config = dict(
    num_key_value_heads=3,
    head_dim=64,
    vocab_size=16384,
    norm_place='pre',
    attn_scale=0.125,
    init_std_qkv=0.0551,
    init_std_o=0.0,
    decay_fraction=0.565,
    final_lr_fraction=0.0,
    max_seq_len=512,
    max_steps=11194,
)
MLP neurons of a small language model. Each row is named by its layer, matrix (gate and up: input weights; down: output weights) and neuron, and shows model dimensions 0-127. Each number is 500 + 50 x the weight over its row's rms, rounded and kept within 0 to 999. Numbers have three digits each. A neuron's up and down rows have the sign that makes its largest values positive.
A block is one neuron, or neurons of one layer that tend to fire together. Before each block is what it responds to, as a language model described it from the Wikipedia text at the highest values.

Responds to: Relative clause openers
L8.gate195:565542562402479454498483484427505630689485557434545560427477530495548519537574566572444531489530542508597589523500468569452554493436502490416410393537535488495420491500436509556515578457509551591498549421397586510525449454507499475526501520493563492553501494559459460487524463504491557461423435494533475465511494543545425471495523535482498521464470545520432530514541476506520547446534
L8.up195:561456540435595498538478550489432508630450511446518527522483511535452579533562563523428481473430549485501606490504485559524459454555460461498501476560540478491531496490513558513429534462474475557498556539446495541488426522517529468572427522537510471509487600561546442493501518575534433454393469472451549494512483509491542565431604386540461503476505437475406559494447494541557473514410
L8.down195:463488515408476457487444412454427496526476522481407515536477525505435507615573500587378491408418407457525569503440482567431371517453491571439502463613534495484538541566394547480521437486463481508442575512531542559519438531540516419559509490591507557515515528439524466461577588422542518508437536529526517471570430501468522490459482423552458517410444461505522563500431487515521459502501
L8.gate362:534604581504624573497519498522463459396533467521529428534433568516538461551501493440484384469526479566520521527521494466563466477385501503450462549481445431487499451578414493524550450471472435516557462482607491466462498510547477575444540414475457406523561530598455495543473496541526430538533524414501512489501624522554440511440540361509490463472386563512479509513544519466508492517498
L8.up362:552512477573483390545493591477500544509559461525498627530427485495505493473463439478487458583482459495445507413470521519481545461533510493441485470608521504451619533491487458469534498536547539527619517469551440527375575503481498557493468565490569527555453586450444478455423456471597511542563442530507515433535476497468560525420530486443568494465460490533521631525397531648506431517514
L8.down362:634504514554554493468542485411488496515468451438544518471550516486482566509582490423511504536510471561577505482476514446559419427463567482485432504439471482497493524499445567473506491507477461461480550572512537435503473578581400504496493444526517497556475479557434513472505499406562489433512479472564508476482474580452580542431523532573476520504540489600471541591523579504502518517528
L8.gate378:596464559487448558575489467488488512523526446461406504547550527526526529625577481477425490454410550512509562448515586530548494630526490483369509486452415473522462482511526498573505463464573551573524469492512514564500457503496495481484488464470565522487498536523500575505442452461532532526470511479552510479508481601470565424418508529553499522440514402490413570379476512553397395549533
L8.up378:448411604491415504548475483517488438492437464555486518396541453546478441496460441551462428489472502465453456433466470527559485604426492350540442466503480481510545479414485523544471487516489465504531571542568503538418506491446555465523553592403528471508434520490475467489467502451475540458540400536546448405446570479461504437496548504389486539565473465444531562395483475541446516549554
L8.down378:522475633449487480516489487453436549486458515516484472517482453312473530548539441464393539463532424489525523468480505458453493599581532447439498496561445564448515445531550461589462519501487571580461453478561485566510512519507494550524478531398408464534453452501465474523546473521438546546523608520431590518450469573416465454491456512531488584463564517501496433544452535531478443494537
L8.gate649:517458536514482534526431441541538473491476525475506440538520436557410540625565491610467453434507510554524495526562575474441526551506485525471574541540434535511450448488489434508519604492497454540574402517461473586470405497514527551479434484427425480524533614384427405504489456439473549472552546544506494517423566514559446500509439496498523513480515516545519452471435458586522519489606
L8.up649:505444420453510476505511464417522463521529489468554435459509492533474414499480564525522442527526564483514462510512549545439507545408504546505612419570535503527414472492507441483619480485514438505437462551509562608337548494470495531481506600462498450461513516476554591518534534479472558597495523548474500515486517499568583436446519447529467560470408519452545471474536440488523507564497
L8.down649:503500510530528429606462519457554529494542430509479508528567552553484509560515508480445564492493511560613442562484443477410504481417526514565446555455528559479560481530479511462500492486556472492493588528534436456501542468468512543440515466476599509427480503454429492586614559500548481555458499470471500550540564522546428496472429517433512455398497462492409539476370541527560511567487

Responds to: Table and list structure
L5.gate389:533436531459630446410534417400438505440514469518516499476462535512451468516457456488501434550539399545551462490532514515495525471449457501539451409461569479533517544534481494442509581508537498507467573514542435460510552546506508569558495519515398568539589479514464402452476688554516508539541424487420412467496505521510489435450509418448551492434551556532456496537478455504541513519378
L5.up389:402481485448500555482507474495445566539568530417534626575593597499541474478476445425525494547472535565500505488492584592468604417506474523573535505370506510524514496505593533469526417499530406474472432543524446482562513554469442433569475504530452525534532437575454548411457635510515562551569503498542522490415497568548463547459550473410400473448486587529537532545424536485425503500544
L5.down389:566477494472518490473504428431537392500535497453525522550566546500428535543511450516438499504614503501501500486404436496530539504575604454573393542496496508445445487421449506524607452554395541423444402519507392514508469587557474491481582581451540570585603471474492538490416460435487555571469559456515524601542545576477541620507452467522580502436545500581463462557475513396414518550506
L5.gate469:500445511528501428491477494549501464440431557522436541520532487409558525517403460557543476488476448575476502540576515521462480591461498498469471567458502503533400454472552537518404555434486545423422547482490458458535546549405454473606510422462486454427511489448392569530427524499522510433403456546509593465460456529457433459463414434488449448554483459526473510479531500566543556487492
L5.up469:507479430499466431498544596536503555511473585537453543552477532541584492431484464587560522479551529518531407457453542511448408492465467469487446460467572484553534559533483482503434487467468512495465592518503557448552575572452594459534401556431510466481538463458469556488455470565499464503428484508406463537610507527442482484474528472534509476584550496431460552494437582480490532473464
L5.down469:537393538494462427547510470537533516561415488453537469434599527551540483550510518526502544466606534474513510488560514470549562429588479515488468485441485551510596479516476562433489555495434534500516477519495398514511458551481464556463420441460529522545584472438497424392499428464479513527554502561502513439471510491404531508486493536514505449450471464540458567464505485507410573540471
L5.gate527:481409637416493570512579587486505503491509426458530492459521582553471504496580510451606469457433486441626468557545498522486575470486470494485498412548450477544565455460524465444486519504536468582372553560531501547607581508540491502549503558554450452549432542501585526462568566518567510534488563479419553436414454454469574506511569492548467480535505463430476573435569523454522566420495
L5.up527:586511520582536550447551498486465455486492533400506506431555586500480441611520511548425467404537500492490517548498454487506499566466536518608463438490538497566549507483540491445500576525564506501450524475566437531497465464487632515563485500505552551446492526525534472460488578478577488438446496521485522537511489484459556548437518433414394464564497602525426475412514584408508465498495
L5.down527:440408499637519395552429521528529544593485498589489489518475537503529449460478492585491422493464537432504496455479513593524555505545590438478499497498485508445512472487508566564473369485541528464426581501491472532485572474519503531564522381504583592541444506414500572446556444553584517550444494545497410464575422442567469466531490503534492580424438527431465514455447514461512528517517
L5.gate554:470474581518611530522521502482554561458440526503477556512522502565533446562529530524487603578518509471470561570601488449562463578527435526530429500533577472474441541495499530489467473413544526549498465398484592573466413370469568488494565480528435513428641506434454528406545605536512505515470576486454536559499488614434529508504461507440461483507592485488467449541461524452539480534499
L5.up554:558543477542522521446557532421483538513483476544424480522533504443525555502502442540496514465497495456489495555377450450487509403410533537538473574547457602501450434470577458450484510426460479492450477490547466535468574452495569594499487496515466476457498483550402380467581460545591496494489500507610665499461493520525425539447495442460508491477557489467502552529507503393532503498486
L5.down554:558429616466524487500506500561401497469543589579492430486478593438481468517480475466452470532518481404431642522513453508473477498545488546603402464541427447412475587550493457479563502446589517573519539551436540560473444513487474566472569521541395568449511427402505518428437597450578497562458504497529395469599518527523553579505537481501465565514527435523539516442468513496490466548501

Responds to: Release-event prepositions
L5.gate129:478563446456538401605457514506447410533485642482509515514509505501350555400532540513500431555484464559519571500466498537537552553457513507493401462433440486420556584549477452393495480520483521510512505563547459544494580494459528484547452562514468507599435523515548481587447546524557513476538484485420545570482464483451496460516513485480519584473480548401431542512544532573516498484551
L5.up129:596425558482481492496574487594468590545564540449632478454427516486453481566433497400502568462527478509586506414543500476474454458489467543561490464520506432458519481524426510580433614534550507503455463444603453488514465539546546437515487566565494450480412454460485401436536533488484501475517536490574524540624489611567455466436458545487478481449453549417475485477584565417552523469531
L5.down129:490557498482528493533522453548463516557560492475406428537542495513507470528520488537468491538495477517519513564440531450548554480493589535526525464580604431456490470462459541532427465500460507429609503530506498500494528453513441494433622490542420553433480500431538446544572528442449489572449549541546428542397461564512489427454455559468446501520463614436462440544660497523509451536640
L5.gate390:384506486387477495540568547540468529523422564517550461524575479511470438550530473493461430448507445471548585502438559457531457489469493501437484463404586454460430546571515494527373443493539509527468457561575408405538562533540428476532508518469494410539447468538445481405495489510431532466428394461483462527547493470416531446497506533596601517560479490429444542519489572514540517424497
L5.up390:526501466562402435442516540554439521419481491517551529455561500512494432514560499414521496554512484555511573510526532537571479478485513650540522484495572466475637571481511484497567416481408452548438482415555453505440542592533491338513417509576536579582433477463488384482436461401511478569535442520464463561498445443476488503477516543513475541539537467533509528583473443513534489501469
L5.down390:511396553518491444510410465393568450473551476573528484532530526574552397537452516635505453447461461508498505493502506479570482526522533501548517441573503460538565508482500526461425548506552469447531519462449632480539513502461490485521523429453496500500542486534558465491452505431551534469559446498510465467463510572512513519518569538570465477446490521463549585440441540534513601487600
L5.gate657:569575520473425451509561509544502513486586567426605528533472477547464497426584522566410556460598519402571549550442431492485510513483489550464465471558454500477478491439475519525490520579481455462494529610453436539521601565594447490520471506524462444506471520498548420419534452504427428579549449567452515349520339476499482505542442591416504558433518530456550538468517440601451437502445
L5.up657:505371613469443445463621485522473563469523471525473488385456506569527492544532436499465488464482534503478558463453454431404482480517519559539634459486500526451513498461543486504522463454530389573537438533618548539520451497536526450496449499572486452470451497430518472571562491521556441560474497455528580507507497462519480474345455504473537393407482483461396544549475553458516550402495
L5.down657:464471498491570519550466482418342558572544528512500546594484383512593445471474451535558491507455467483593442517389462443524550372488571462523462471424452372459531472520480524431532519499432527530527416505604491476512512565433501530522518531542454563597446522516564525489441500473530499519452442528532479551604494566475512516494554436530488514514431513531500428506523561439440455466450
L5.gate674:530484511557536455469454581493509442505560529471487518488466454569516479570554558560535546539535474543529566562508550462513389466481432480608503455493573519454472572430500512466526572455529487480550573450614474544486535530473538561511568482522456491491509547466485537421354497439499477501499444523527547470531554473495550463441508510457401429477462519572488504466583481414530525459523
L5.up674:537436527456461525517462522437474473547439631544449467475479485433454490413536513548539532559585477606569612552503494419523463532451506497516529468507577429511518494484499559539499554567513528540550508490519491556465527458514488546458546489511445505495600480477612479408456457497462474565652524501460546557459405530450520522403488513544508462497413506472483558517590507380460442477524
L5.down674:549419471471491485455431562515489490480511565507440523453585391496435550437474485447459617498511467498536487502541494449536404518461529332633453518465481485581435605546494484477551465554562473408490554513500553627540538564388515553507613516456563518478458517513499525561470450429553543521517530531486492540480533482554593564405514481493469510517481421445456446453480549578560426512465

Responds to: Post-noun parenthetical openers
L9.gate363:474501544484438489503483483546470406547531518512521455407424455474510582587529465457575561481461511528493556594565547490497466535473478484478528417499460419418417481490507512492514453571443542566481505464435532446520600464422480488574569506574496519537459400433460531466507483526543488569455483575553552541516478476544440477505500502463357474491528624449467462518545536427475534511482
L9.up363:528476581502539481508393550461530556542611546542501493469463512498400574509427472511496382522491531498515586510420485497453537435422417503560456543417449556393512507524500461437492476388540429528598445470535551496513555515473535466559482499496454467526370483523456421478521564485512421503578544486433503511465532546490472475647491519491479509493542547444417416427497520555487464482473
L9.down363:577485534491483459450438554538423472555559475508551583527503408574564445561436563615425515506455432547482447562406502457503488467499435481539525587488547373456516615526535458435480559465566475496583442526423540495406459541538568498484456487480536377500518407522469445470509511459486458415536595519503540440494476474491486492541541489404525508508458551542499461497530569594537458468484

Responds to: Table pipes and word-internal pieces
L9.gate88:458527562531461543404424439533413544478442598506637473467477473507497495391422544421473521541451565478507550518483517545516565487445476437587555538444497479564475484542539584445472563517613432515532509517498508547613523492435551464555514574572460508505522434557463503555541598564544565442537544507480502573551511438507476522464494466533411539527524450419493535529491504516546415545436
L9.up88:496515462529504519550538424565501530475363466405442550513562449456583400528535622418416505518488520550531546516439445568482500573573531514456429500491449580451438407508420583538503456491576506594612421430491544471534542564523490442465537528515506516495504509516441531494516613464467573539421467541560468575408496509481522520520510525475474451466450398510515519518476536602482489553464
L9.down88:528470471546463523456537505472496453463556412502503457553547542548445434483565488444450537503543533471537531576532495504531534517460525453503522576579479488496521513502521470470504503530398532534445473563420405506539571459515522490443502420506611603456570495517492516450495410566466485426451522489590508477523524497531590623446520504475515583474518478470541480484461603458546440471422